config.toml
n_head = 7
n_kv_head = 7
vocab_size = 3496
positions = "learned"
weight_decay = 0.019
warmup_steps = 200
train_tokens = 573600000
dataset = "wikipedia_en"
MLP neurons of a small language model. Each row is named by its layer, matrix (up: input weights; down: output weights) and neuron, and shows model dimensions 208-271. Each number is 200 + 20 x the weight over its row's rms, rounded and kept within 0 to 999.
After each neuron's rows, "fires on" lists the tokens most often at its 100 highest values on Wikipedia text that the model never trained on.

L7.up350,218,205,188,163,200,203,201,191,205,211,188,228,196,197,176,238,182,178,173,203,206,221,207,208,213,235,193,175,222,205,196,157,218,212,198,228,189,209,181,224,243,174,192,202,212,189,229,162,215,220,209,200,201,194,202,207,209,175,204,215,196,206,230,194
L7.down350,183,194,193,173,154,195,175,205,205,185,187,214,177,205,199,228,208,209,179,174,214,173,196,195,176,212,203,184,187,195,209,220,168,137,185,171,184,191,204,193,183,218,192,202,220,215,228,180,195,200,213,184,219,196,170,207,190,194,177,159,172,176,202,191
fires on: ",", " along", "s,", " near", "y,", " out"

L3.up767,193,227,225,189,203,197,214,223,195,230,173,199,190,214,187,221,192,214,224,195,165,217,180,225,210,221,222,227,212,206,201,196,205,236,212,143,162,181,239,205,218,221,203,188,170,193,213,157,187,173,228,191,178,166,196,215,175,215,192,225,189,177,206,233
L3.down767,217,213,218,216,194,215,176,240,173,183,210,201,188,183,239,163,159,207,192,195,175,214,206,222,203,214,236,193,174,218,187,198,194,188,180,149,201,166,165,151,188,235,178,189,227,191,212,175,180,171,221,195,225,216,188,186,179,209,180,206,204,226,206,194
fires on: " ad", " Ad", " car", " se", "ear", "ick"

L5.up689,195,195,186,229,212,156,208,179,223,160,193,217,206,183,233,186,190,172,202,201,214,178,218,245,198,203,173,249,214,212,183,193,198,183,242,190,163,213,222,163,178,168,187,192,194,205,192,223,186,182,171,193,216,204,219,227,240,227,185,199,234,185,212,227
L5.down689,217,208,179,221,213,227,199,168,214,204,207,166,214,181,204,169,198,181,213,236,205,198,219,194,221,241,163,184,178,195,186,227,171,208,226,218,212,212,210,214,220,207,180,188,194,225,181,194,187,196,181,171,247,206,237,185,178,204,189,188,198,207,189,184
fires on: " ar", " an", "ion", " m"

L5.up37,191,168,200,202,206,195,220,215,212,247,169,193,210,221,210,207,230,225,169,185,151,185,205,213,214,180,194,239,231,205,216,197,204,212,208,189,159,135,234,186,224,198,188,209,187,192,207,229,207,173,171,173,224,212,175,188,210,198,233,205,189,191,206,172
L5.down37,204,208,191,225,233,182,176,177,172,209,195,165,177,209,185,204,203,203,211,223,237,206,208,178,201,210,224,198,217,192,209,164,211,250,220,179,216,233,213,229,212,213,188,224,206,184,157,192,176,242,174,224,185,172,186,190,151,166,195,196,158,176,192,203
fires on: " pre", " long", "ok", "on", "ric", " early"

L3.up575,229,182,187,202,219,209,163,217,213,203,201,187,179,165,175,199,206,198,206,142,238,168,239,224,174,200,211,191,186,185,219,178,210,218,167,208,193,225,223,207,200,209,183,222,200,188,213,202,222,195,210,171,215,187,215,179,216,193,190,174,192,243,259,201
L3.down575,180,185,213,189,183,193,198,194,223,214,214,165,184,205,184,221,216,184,200,189,187,194,214,203,182,198,230,188,156,191,182,195,201,193,200,194,233,236,202,201,155,216,206,176,211,209,199,207,262,215,188,209,212,203,210,219,226,207,212,187,209,226,200,210
fires on: " s"

L5.up429,199,225,222,170,186,201,184,193,167,174,159,214,194,173,208,212,181,187,201,206,172,206,203,211,179,196,208,189,226,203,207,194,204,211,232,226,193,176,197,216,213,176,164,194,199,173,187,182,176,221,200,188,211,185,185,201,223,181,205,210,203,206,248,161
L5.down429,200,185,170,188,200,181,196,212,227,212,201,206,224,217,220,169,223,234,219,209,172,206,202,199,196,202,217,207,213,196,217,217,198,185,201,202,188,219,180,195,216,160,200,184,221,222,193,219,192,199,208,194,183,193,195,220,156,200,193,210,221,172,172,198
fires on: ",", "s,", " 199", " January", " November", " 201"

L5.up456,208,186,197,213,216,195,176,221,232,203,196,261,205,187,188,229,195,211,186,174,181,214,237,209,209,242,195,223,208,198,192,179,204,193,167,195,213,230,219,194,176,236,222,204,204,199,185,210,215,212,194,227,217,221,209,199,183,168,215,131,206,174,202,248
L5.down456,211,207,205,213,153,183,174,184,204,186,199,211,184,188,183,193,214,207,250,207,201,218,208,243,215,201,166,137,219,220,196,220,202,181,223,206,222,207,200,187,218,194,178,202,174,180,166,180,204,199,224,196,222,209,203,192,211,244,188,185,219,188,196,215
fires on: "ad", "i", "o", "am"

L3.up867,184,246,198,239,213,203,224,167,193,190,172,231,218,191,196,203,215,204,205,204,234,197,206,151,201,196,186,204,229,191,232,199,215,173,216,215,225,210,197,207,188,164,187,242,232,204,165,196,206,192,203,157,181,206,207,186,183,217,190,207,208,204,240,174
L3.down867,208,222,204,186,196,195,233,187,214,216,195,172,192,204,200,183,231,188,191,217,188,202,194,221,190,189,208,209,200,185,204,216,186,206,238,217,198,191,204,189,221,200,190,190,186,236,199,195,197,207,218,200,213,190,219,203,207,214,168,212,232,188,187,208
fires on: "ia", "ri", "line", "a", "ore"

L3.up573,188,195,216,197,199,223,185,201,209,214,153,226,247,195,200,213,202,208,209,196,192,199,208,180,183,178,186,218,197,202,199,210,192,167,238,192,199,222,213,237,212,224,229,205,227,214,209,179,239,193,161,192,230,210,192,184,189,226,213,222,227,194,240,207
L3.down573,210,215,193,217,202,180,181,219,209,198,220,210,174,213,203,205,182,171,213,174,201,214,232,210,185,192,236,218,229,167,170,187,186,190,217,155,183,182,194,197,224,202,211,198,190,182,203,192,198,192,198,157,240,207,208,196,201,226,212,216,224,189,217,176
fires on: "ag", "ad", "ug", "op", "ue"

L3.up816,219,186,215,202,182,156,207,186,219,171,189,186,178,191,215,160,200,215,215,180,181,226,199,215,188,227,159,186,228,166,181,186,199,181,239,177,182,171,196,246,158,205,193,203,233,203,180,196,220,193,225,185,222,200,204,195,216,182,229,201,211,181,219,201
L3.down816,193,196,194,173,228,167,214,218,207,219,206,197,202,219,205,203,172,217,172,213,200,176,202,223,202,224,207,223,224,208,182,235,225,184,166,183,210,156,199,190,204,202,222,160,206,180,223,220,182,211,202,195,206,207,234,197,191,215,249,195,171,225,159,203
fires on: "i", "av", "op", "r", "e", "ind"

L7.up623,190,194,225,211,205,155,204,188,206,211,207,194,176,183,179,172,190,187,158,189,231,230,221,230,209,157,200,216,200,207,210,179,207,193,194,219,212,208,156,192,217,180,199,211,184,188,188,170,206,160,199,222,201,211,239,149,160,191,162,227,196,208,207,232
L7.down623,224,169,238,221,200,169,212,228,188,189,214,186,204,216,201,170,204,216,218,227,211,208,161,184,207,206,228,204,205,197,188,211,223,220,169,212,225,201,185,195,211,217,225,200,224,242,185,191,179,206,231,201,206,223,235,188,172,195,210,191,239,191,199,207
fires on: "id", "os", "an", "gan", "at", " organ"

L7.up776,186,173,169,203,203,227,204,240,208,202,189,221,191,208,173,196,191,174,205,224,219,185,200,197,188,194,204,177,197,214,210,235,203,224,248,204,207,191,206,157,184,208,221,221,217,193,176,215,198,250,219,195,219,228,188,226,201,218,185,239,218,195,155,252
L7.down776,166,225,207,214,245,200,195,217,198,201,167,161,230,176,206,202,188,195,185,187,158,207,167,208,202,181,173,228,202,187,191,197,214,192,210,191,164,182,184,212,209,170,189,190,222,212,201,188,186,174,207,213,165,204,228,221,226,188,236,184,229,201,209,222
fires on: "\n", "o.", "eb"

L7.up415,195,173,194,199,196,164,218,175,177,205,208,184,216,204,234,180,200,207,187,203,207,192,236,210,201,198,196,222,182,227,187,203,192,223,224,211,187,200,219,217,204,214,216,194,183,218,202,211,197,159,191,176,221,225,210,191,226,191,170,182,172,215,184,187
L7.down415,215,209,204,211,186,210,211,198,182,163,215,228,215,199,206,201,219,178,177,233,192,182,203,189,190,224,208,202,214,208,201,196,225,197,216,218,189,197,182,246,250,218,163,225,197,211,198,178,171,186,173,189,219,202,212,182,179,197,191,190,203,222,193,214
fires on: " an", " m", "an"

L7.up710,210,206,206,204,193,222,202,195,232,160,189,203,225,207,208,207,177,220,193,187,223,197,180,200,229,220,203,180,184,153,190,229,181,193,198,172,213,222,225,220,209,219,211,169,195,207,167,215,184,187,202,204,205,181,191,190,228,179,214,169,235,209,218,193
L7.down710,210,192,253,225,208,183,195,215,203,240,214,216,213,217,183,219,194,217,201,232,174,197,206,210,174,217,220,212,201,159,211,198,236,239,196,188,187,200,180,176,172,200,201,234,205,196,193,206,229,177,183,220,194,213,199,208,174,192,212,222,183,189,203,216
fires on: " in", "-", "op", " s", "iet", "–"

L3.up312,211,185,224,165,193,191,213,194,193,180,174,243,206,198,250,200,215,202,178,199,183,190,225,233,219,200,179,214,196,216,220,178,218,198,164,232,156,197,180,204,166,171,219,181,193,208,217,187,202,195,207,183,224,163,239,235,199,230,202,206,193,197,210,183
L3.down312,167,169,180,205,200,205,201,209,238,235,235,216,199,175,201,192,215,176,232,216,206,188,207,227,190,183,182,199,213,208,208,211,214,180,193,203,207,181,201,167,183,202,227,153,176,184,217,203,231,179,232,168,198,217,246,180,195,194,166,209,193,214,160,163
fires on: "a", "an", "in", "en"

L7.up37,169,161,192,188,225,205,209,177,198,183,201,170,218,175,212,236,182,152,206,183,221,184,192,227,198,206,166,190,221,165,175,169,198,177,195,207,164,237,229,251,213,217,178,203,194,223,191,204,233,216,204,219,219,178,217,156,183,198,193,214,174,170,207,212
L7.down37,224,186,208,201,177,212,196,210,172,159,227,241,197,192,219,187,190,163,199,215,212,181,182,197,180,223,179,170,186,219,225,189,200,187,200,228,211,193,223,213,221,186,194,212,188,196,192,224,213,222,196,196,202,201,246,197,167,216,217,209,196,219,197,254
fires on: " Sh", " s", " Sc", "od", " was"

L5.up735,197,235,170,201,182,195,214,206,175,249,200,247,204,203,211,193,181,191,175,205,212,214,206,201,219,181,233,181,195,155,176,208,169,182,178,206,180,224,206,204,189,230,214,211,189,186,170,211,154,200,187,194,239,158,206,201,243,194,210,189,222,210,222,182
L5.down735,209,214,241,168,199,212,201,194,212,225,235,196,229,177,190,213,218,225,214,218,202,215,156,249,191,181,181,181,202,174,214,197,220,231,207,157,219,193,199,170,196,207,212,238,234,203,197,209,199,181,221,184,223,183,182,209,229,186,197,196,212,200,214,233
fires on: "at", "–", "st", "-", "ater", "6)"

L5.up850,215,193,187,175,186,197,220,187,234,213,181,205,193,200,178,183,174,179,221,200,232,192,167,189,171,210,171,181,228,221,192,217,197,192,223,196,194,196,196,214,231,216,203,213,230,212,183,211,225,233,181,217,195,188,185,188,214,199,250,199,190,219,178,163
L5.down850,224,197,198,198,185,193,223,199,180,193,218,190,208,210,202,203,196,206,203,182,222,209,211,202,221,191,167,218,187,255,211,250,182,227,203,196,210,219,183,192,219,228,189,179,221,179,235,176,167,226,190,185,209,191,182,199,172,178,176,212,195,222,201,218
fires on: "v", " Court", " –", " V", " court", "man"

L5.up139,203,207,199,189,178,188,200,169,218,220,214,233,168,158,216,193,235,219,178,179,199,195,207,222,208,224,199,197,190,214,219,215,181,200,191,186,195,212,200,198,209,200,222,199,200,208,204,195,209,180,189,233,209,184,187,189,168,225,204,212,188,232,218,203
L5.down139,194,212,247,221,179,187,197,197,234,164,196,194,244,191,219,192,201,157,184,206,229,180,152,165,198,216,188,192,143,242,184,220,211,184,217,218,197,223,184,187,196,221,198,207,178,228,167,182,200,218,229,203,204,177,180,225,195,188,229,178,207,189,216,217
fires on: " |", " 4", "-", ",", " (", " were"

L3.up8,192,229,195,151,231,199,158,194,212,204,214,242,188,201,200,194,186,184,217,190,204,219,204,154,189,176,195,204,185,177,221,235,202,223,210,170,197,218,175,184,225,216,185,212,212,229,182,190,180,205,205,213,202,194,216,183,193,226,155,169,198,199,222,173
L3.down8,194,208,175,192,213,191,252,198,199,204,215,184,153,185,190,176,181,213,193,248,221,197,194,211,205,213,203,211,186,189,214,193,201,165,214,201,206,211,197,163,227,192,208,195,210,213,222,231,228,212,227,178,220,209,178,155,244,162,219,203,213,204,214,176
fires on: "ed", "s", "b", "led", "th"

L3.up376,179,200,233,219,180,191,211,188,190,204,226,210,207,216,226,154,189,198,196,197,203,201,212,236,189,208,181,168,230,188,197,189,204,211,227,203,194,190,205,195,211,202,206,226,177,183,197,197,201,206,169,242,197,217,199,214,167,169,172,210,198,205,179,201
L3.down376,187,173,205,184,190,205,179,218,186,211,169,204,206,169,174,222,213,214,206,222,228,154,230,192,160,175,194,196,220,196,176,215,198,209,198,208,185,197,227,174,203,198,170,177,230,197,197,213,243,188,199,172,193,190,196,175,172,185,198,232,150,195,209,211
fires on: " g", "et", "r", "k", "c", "e"

L5.up883,196,200,230,181,238,188,189,188,176,165,192,214,209,208,230,201,221,178,196,197,186,218,224,226,196,229,176,199,206,204,174,204,232,207,184,201,206,244,215,255,217,181,205,181,209,209,179,190,214,201,185,206,209,231,182,174,191,214,195,224,218,217,231,190
L5.down883,203,228,194,207,199,198,160,207,219,201,215,188,203,204,214,180,171,180,164,184,217,226,223,198,190,233,216,199,196,204,206,215,209,178,190,218,176,186,171,194,197,190,219,235,174,223,213,206,223,210,220,231,176,206,186,171,164,225,190,171,203,218,187,189
fires on: " the", "ab", " of", "am", "c"

L5.up491,189,233,203,185,161,201,199,214,227,198,191,198,188,218,180,216,181,227,179,225,179,190,182,192,211,171,175,200,249,192,177,208,208,189,237,218,212,190,194,204,176,176,164,188,187,251,201,213,212,202,147,227,195,187,199,200,193,235,237,194,181,177,181,215
L5.down491,210,212,178,216,233,186,207,205,198,215,205,201,163,212,211,170,182,205,197,189,199,212,165,198,189,195,226,174,205,192,201,149,186,170,232,155,198,201,175,205,221,190,212,192,196,192,183,145,216,221,216,219,208,219,225,202,227,212,188,195,197,207,223,200
fires on: "n", "r", "pr", "l", "at", "g"

L3.up667,180,205,189,203,192,171,204,207,222,235,165,182,184,185,197,201,220,177,202,199,179,184,165,218,205,183,205,221,225,239,201,210,252,218,184,210,200,166,220,210,192,176,196,226,175,180,216,214,225,179,199,208,170,222,197,193,202,177,190,248,228,174,205,187
L3.down667,222,203,191,236,183,185,172,202,197,206,214,216,180,250,195,200,186,216,211,208,197,205,199,186,191,213,204,199,204,238,222,194,210,217,193,200,176,228,244,143,221,225,228,178,205,192,186,212,214,215,216,221,216,223,204,222,224,181,204,165,190,198,214,194
fires on: " have", " con", "red", "er", "on", " pre"

L5.up667,197,217,225,174,189,231,225,170,225,203,226,205,237,222,172,187,208,178,209,181,210,181,196,213,187,170,217,186,211,207,186,220,197,179,207,211,229,207,171,225,204,197,208,223,215,202,207,183,222,190,156,224,237,173,197,226,202,200,170,208,194,170,220,195
L5.down667,236,219,221,179,207,218,179,177,200,216,230,228,189,182,227,216,184,183,231,211,200,205,207,164,173,190,219,207,182,182,186,177,180,208,196,185,219,230,200,166,193,191,203,183,177,206,200,203,217,182,200,192,181,241,210,179,172,197,199,222,167,225,187,196
fires on: "us", "id", "s", "in", "ens"

L3.up812,188,223,221,191,253,183,213,190,225,203,226,190,190,215,202,187,185,173,238,188,200,220,213,185,224,213,219,223,209,184,220,227,210,199,185,190,210,224,232,186,203,213,180,188,207,210,173,205,179,200,170,219,181,170,153,226,228,199,185,196,193,217,208,210
L3.down812,227,207,220,169,203,207,190,217,196,196,196,185,199,210,186,162,186,215,222,239,184,195,195,220,203,181,205,244,209,205,187,181,221,194,206,187,201,239,183,212,183,221,200,200,162,231,225,182,148,203,166,215,219,216,192,210,220,183,195,240,197,193,201,197
fires on: " (19", "°", " go", "red", " att", "end"

L7.up150,184,182,214,182,205,224,185,183,194,145,185,197,198,187,207,165,183,210,189,207,197,224,180,211,203,240,196,209,176,218,191,207,209,181,218,206,188,224,209,232,228,239,223,204,203,180,184,214,218,211,197,201,214,224,191,185,218,181,201,167,206,180,225,206
L7.down150,212,220,165,217,215,209,202,196,204,174,187,236,182,211,221,177,221,207,226,183,213,200,218,203,226,200,195,258,194,178,162,213,245,198,222,208,244,220,197,237,196,187,190,215,208,197,195,199,195,174,222,218,231,193,217,226,212,216,230,212,204,219,178,214
fires on: "ro", "r", "o", "cl", "u", "i"

L5.up514,217,174,238,202,176,178,157,190,227,194,212,202,203,209,176,216,211,218,195,207,178,188,198,176,222,167,178,174,173,212,157,200,231,203,179,208,182,230,223,237,182,184,169,229,199,251,190,239,173,227,140,205,229,169,210,229,240,204,214,183,186,198,179,197
L5.down514,202,242,213,159,228,210,184,191,172,194,192,203,179,174,196,221,231,195,209,182,184,197,191,213,240,193,195,195,200,197,232,236,172,216,231,222,174,168,208,215,176,177,217,197,206,165,172,212,212,197,184,198,190,213,187,192,206,176,187,167,211,218,212,197
fires on: "r", "ic", "on", "at", "h", "ra"

L5.up420,166,205,207,167,190,207,222,240,180,207,185,224,203,213,202,199,189,196,202,202,208,206,174,193,194,185,179,210,221,216,205,214,188,214,203,205,218,191,193,182,224,213,231,240,208,235,196,169,169,242,203,188,193,177,179,202,211,193,199,196,203,212,176,220
L5.down420,221,207,205,187,230,183,176,192,223,238,192,184,215,167,234,199,255,232,171,205,212,214,213,204,241,229,188,197,210,165,215,221,228,192,186,186,212,211,210,181,206,201,246,192,225,221,224,174,196,215,190,230,165,182,226,212,259,208,196,230,199,194,179,182
fires on: "\n", "j", " j", " det", " sec", "z"

L3.up401,180,165,205,199,168,190,192,192,186,182,196,200,183,188,217,159,244,200,195,183,199,178,214,194,190,171,176,188,173,201,231,188,194,187,198,192,212,182,194,195,211,176,189,176,184,204,189,237,168,204,224,180,216,187,196,182,230,217,203,235,209,210,207,195
L3.down401,203,194,202,220,195,183,178,191,237,216,185,196,205,180,223,183,185,202,190,230,206,200,191,221,192,185,233,217,212,196,203,183,200,180,197,190,202,175,210,204,225,203,183,198,218,181,207,198,208,187,196,222,171,192,196,198,222,174,162,239,223,208,195,190
fires on: "iz", "is"

L5.up121,182,190,205,214,217,215,169,192,174,203,223,244,188,198,195,179,191,203,186,271,210,230,190,204,163,190,149,223,229,202,187,202,201,216,186,200,216,200,176,226,185,189,223,222,175,208,184,171,223,206,195,210,198,224,199,173,165,214,210,222,201,205,199,225
L5.down121,182,188,207,219,242,191,241,203,215,199,260,200,213,203,197,202,190,174,183,197,196,171,214,202,202,220,202,237,185,208,201,170,219,203,181,197,195,209,199,229,190,190,222,208,188,181,240,211,203,226,223,193,199,202,243,230,229,200,198,173,192,193,223,156
fires on: "at", "ot", "or", "x", "al", "an"

L7.up13,184,196,214,166,201,199,199,195,232,200,222,218,220,189,238,206,196,180,231,206,225,209,218,205,168,215,233,196,162,198,200,181,245,202,186,213,206,207,187,232,215,168,196,196,218,187,155,181,188,199,165,226,197,182,213,187,166,208,206,207,164,219,224,195
L7.down13,179,215,219,227,164,216,204,200,183,188,225,196,208,197,201,169,219,188,205,189,232,195,160,227,181,174,211,205,230,204,193,211,208,186,182,192,221,192,173,203,198,238,202,212,192,231,233,201,221,194,203,201,172,212,210,157,204,179,232,156,203,172,196,220
fires on: "H", " a", " W", " hold", " adv", "ount"

L3.up550,223,220,208,208,175,180,240,178,192,195,151,197,188,206,203,188,209,204,190,223,191,198,216,209,193,214,183,218,221,186,187,190,189,173,163,204,191,198,187,240,240,189,223,177,196,231,203,172,175,163,187,229,179,216,199,197,197,198,172,190,186,219,197,217
L3.down550,225,215,191,222,198,218,211,207,192,216,214,189,226,172,201,191,168,186,170,167,184,223,202,199,229,218,231,171,198,181,219,189,187,214,217,194,199,150,240,178,190,190,206,174,170,181,170,227,206,240,206,211,169,200,203,221,199,154,174,204,213,216,130,192
fires on: " |"

L5.up69,207,229,195,236,199,188,197,210,203,191,191,177,212,219,183,209,179,214,203,177,196,206,245,231,176,184,188,205,152,158,208,167,204,203,184,194,201,232,208,184,217,198,196,187,216,183,238,211,159,220,220,197,193,185,199,235,206,177,186,238,185,187,226,188
L5.down69,223,195,171,194,160,203,218,186,203,223,178,181,205,219,191,213,184,208,216,200,189,192,176,218,203,188,191,187,176,165,218,217,192,189,197,240,211,212,215,182,158,266,213,183,222,145,186,214,191,187,193,210,218,186,204,192,218,195,200,210,168,184,175,217
fires on: "ut", "et", " p", " s", "ad", "ained"

L5.up314,169,229,211,185,179,219,184,190,180,223,210,206,197,178,224,199,199,172,225,182,208,204,176,191,189,206,164,220,187,197,208,190,191,203,210,195,214,196,184,234,207,183,188,211,205,222,209,206,210,212,179,217,202,208,191,181,178,164,176,210,182,225,173,179
L5.down314,164,192,177,187,180,240,174,180,209,183,184,220,200,232,237,157,187,225,188,214,183,218,222,220,219,193,182,194,216,183,193,201,187,186,205,230,210,174,200,183,154,182,162,182,203,224,218,181,207,173,176,178,209,199,197,183,196,201,186,173,192,181,190,198
fires on: "c", "t", "f", "e", "ce"

L3.up610,214,211,218,196,173,181,197,197,211,205,190,208,220,179,210,238,185,188,232,184,203,181,209,195,203,191,188,235,236,181,155,199,196,182,196,176,192,222,220,208,160,188,192,199,204,201,197,204,204,221,220,167,248,185,228,179,143,208,205,203,180,206,232,220
L3.down610,186,205,246,201,214,217,191,178,195,193,183,227,153,206,218,163,179,190,215,192,194,202,159,212,220,200,197,192,186,200,191,196,230,196,162,244,176,179,212,206,192,184,187,173,192,205,185,182,192,187,195,208,222,154,196,215,219,208,194,203,164,211,227,191
fires on: "ep", "alk", "ot", "il", "ith"

L5.up658,193,165,155,236,206,221,194,227,223,210,179,224,200,172,217,171,211,171,176,239,182,171,225,215,202,181,208,212,165,214,224,195,199,175,217,212,221,208,208,225,212,181,176,187,198,205,166,217,169,228,219,238,201,192,186,217,213,170,231,193,200,240,208,203
L5.down658,181,197,186,220,231,190,165,205,222,194,192,202,209,225,146,178,182,202,220,233,212,200,214,201,195,170,193,236,198,236,237,182,195,232,187,220,201,238,208,207,191,193,161,227,185,188,218,194,202,210,174,201,217,198,225,238,210,177,208,187,190,197,211,221
fires on: "ed", " ac", "ip", " app", " gen", " Gen"

L7.up532,216,173,207,173,207,207,184,191,202,187,196,222,199,183,197,240,202,233,165,207,181,171,165,224,203,208,167,185,200,224,222,227,207,215,255,191,208,220,201,194,185,185,206,193,221,181,221,214,226,199,179,187,201,211,222,202,178,224,186,199,220,241,206,167
L7.down532,211,190,182,188,189,195,177,195,159,167,177,194,218,181,217,205,197,223,180,180,203,199,216,224,183,209,197,218,176,222,181,244,188,208,173,216,185,193,185,186,200,220,156,171,200,218,177,219,196,176,215,197,236,228,206,161,185,227,184,216,218,199,219,190
fires on: " /", " He", " he", " |", " and", " on"

L5.up12,195,132,214,175,189,213,185,193,226,180,201,210,195,227,204,209,208,181,181,198,200,182,218,195,234,184,207,189,214,208,183,176,173,195,214,204,169,233,181,165,220,166,197,176,190,175,200,146,182,228,204,203,192,215,196,199,188,169,221,201,187,239,213,199
L5.down12,191,215,193,196,192,194,163,189,197,199,194,225,202,196,219,209,198,206,214,183,190,189,192,207,199,236,198,208,199,201,198,193,254,186,212,197,208,206,183,161,212,194,159,225,218,191,236,218,157,198,241,228,189,213,228,176,202,209,181,195,219,194,178,197
fires on: " t", " an", " l", " An", "/", " 194"

L7.up442,200,219,207,226,188,187,179,173,196,239,239,145,160,195,188,184,195,211,199,200,200,181,201,187,203,177,244,228,206,194,205,173,237,184,183,205,198,224,211,204,229,180,188,197,174,203,204,216,191,196,186,235,179,204,207,210,169,204,192,202,175,213,198,213
L7.down442,207,228,214,198,195,191,176,185,185,198,187,194,210,202,205,215,181,180,209,195,193,187,191,160,234,230,213,167,196,187,205,220,189,194,199,205,202,194,207,205,202,210,233,223,201,177,250,200,179,183,226,201,218,212,218,181,201,176,190,219,210,201,188,187
fires on: "ic", "-", "P", "or", "it", "id"

L7.up201,211,203,194,211,185,188,207,171,214,183,188,217,163,171,194,202,197,184,179,166,176,181,189,211,210,223,200,196,189,219,193,195,199,214,211,211,194,223,206,226,269,224,211,184,190,220,208,185,207,153,162,196,167,224,216,155,252,184,195,206,191,194,182,166
L7.down201,199,194,188,189,180,221,211,219,223,198,214,150,228,168,189,203,187,172,184,205,252,222,172,213,179,190,184,202,191,202,218,172,186,171,227,167,177,203,167,208,157,223,179,204,200,201,192,189,232,180,210,193,188,157,214,209,189,229,232,145,179,204,162,234
fires on: " |", " on"

L7.up127,205,186,212,194,201,200,184,179,201,192,207,232,226,199,215,200,193,199,169,170,167,186,228,194,206,200,163,215,197,250,204,203,164,189,197,204,171,206,206,208,186,215,188,154,178,177,190,249,177,182,189,220,223,195,175,244,195,200,211,239,188,215,150,209
L7.down127,176,202,190,225,223,211,224,208,211,219,167,167,207,209,215,208,242,173,165,226,171,167,238,186,206,224,171,193,207,207,160,190,231,212,183,247,183,184,178,201,191,204,238,187,213,196,214,198,219,185,177,213,206,205,201,216,210,188,193,196,173,187,239,181
fires on: "e", "re", "an", "a", "al", "u"

L3.up306,168,185,182,205,165,232,203,164,186,191,178,198,185,191,206,207,231,197,201,187,228,171,209,198,208,230,246,193,175,183,207,198,188,200,184,187,190,205,204,230,203,217,209,223,228,169,212,208,186,207,220,227,245,213,238,172,210,220,248,182,255,210,221,171
L3.down306,193,200,192,209,218,198,179,195,198,178,147,202,164,184,230,205,219,200,226,212,218,182,173,193,201,223,196,210,202,203,189,198,202,202,214,201,205,201,200,221,181,214,173,183,231,201,203,204,207,199,223,213,230,209,247,198,198,219,258,203,246,220,172,182
fires on: "o", "ino", "ro", " di", "io", "co"

L5.up433,175,195,233,218,232,219,188,192,207,196,178,176,197,200,196,206,237,179,170,231,180,188,190,164,185,175,193,186,180,188,211,220,210,195,229,199,207,188,174,183,212,139,195,193,172,209,216,184,194,208,237,198,208,216,203,180,205,192,184,239,205,235,207,197
L5.down433,204,207,196,230,215,188,201,180,150,178,170,205,190,206,215,210,189,190,182,188,193,191,226,237,191,202,216,170,196,209,234,214,164,193,193,193,227,229,185,156,204,197,206,182,180,181,176,168,192,183,224,169,189,203,208,191,214,236,220,200,186,232,188,188
fires on: "b", "s", "ro", "ab", "ic", "iz"

L5.up330,186,180,176,200,229,196,201,167,180,197,174,186,196,205,223,201,224,195,191,219,197,182,193,201,207,217,172,203,179,196,223,176,199,176,198,202,195,219,221,238,219,263,185,198,207,201,195,221,205,204,181,207,170,246,199,200,226,217,190,231,191,166,172,189
L5.down330,216,195,241,184,182,235,231,205,173,218,183,192,196,158,238,199,212,195,208,198,170,191,171,180,210,180,171,195,225,194,184,187,204,175,201,190,180,184,196,179,214,214,199,188,233,261,205,206,183,193,184,168,217,174,183,155,219,208,215,233,181,204,190,186
fires on: " dep", " |", "om", "um", "or"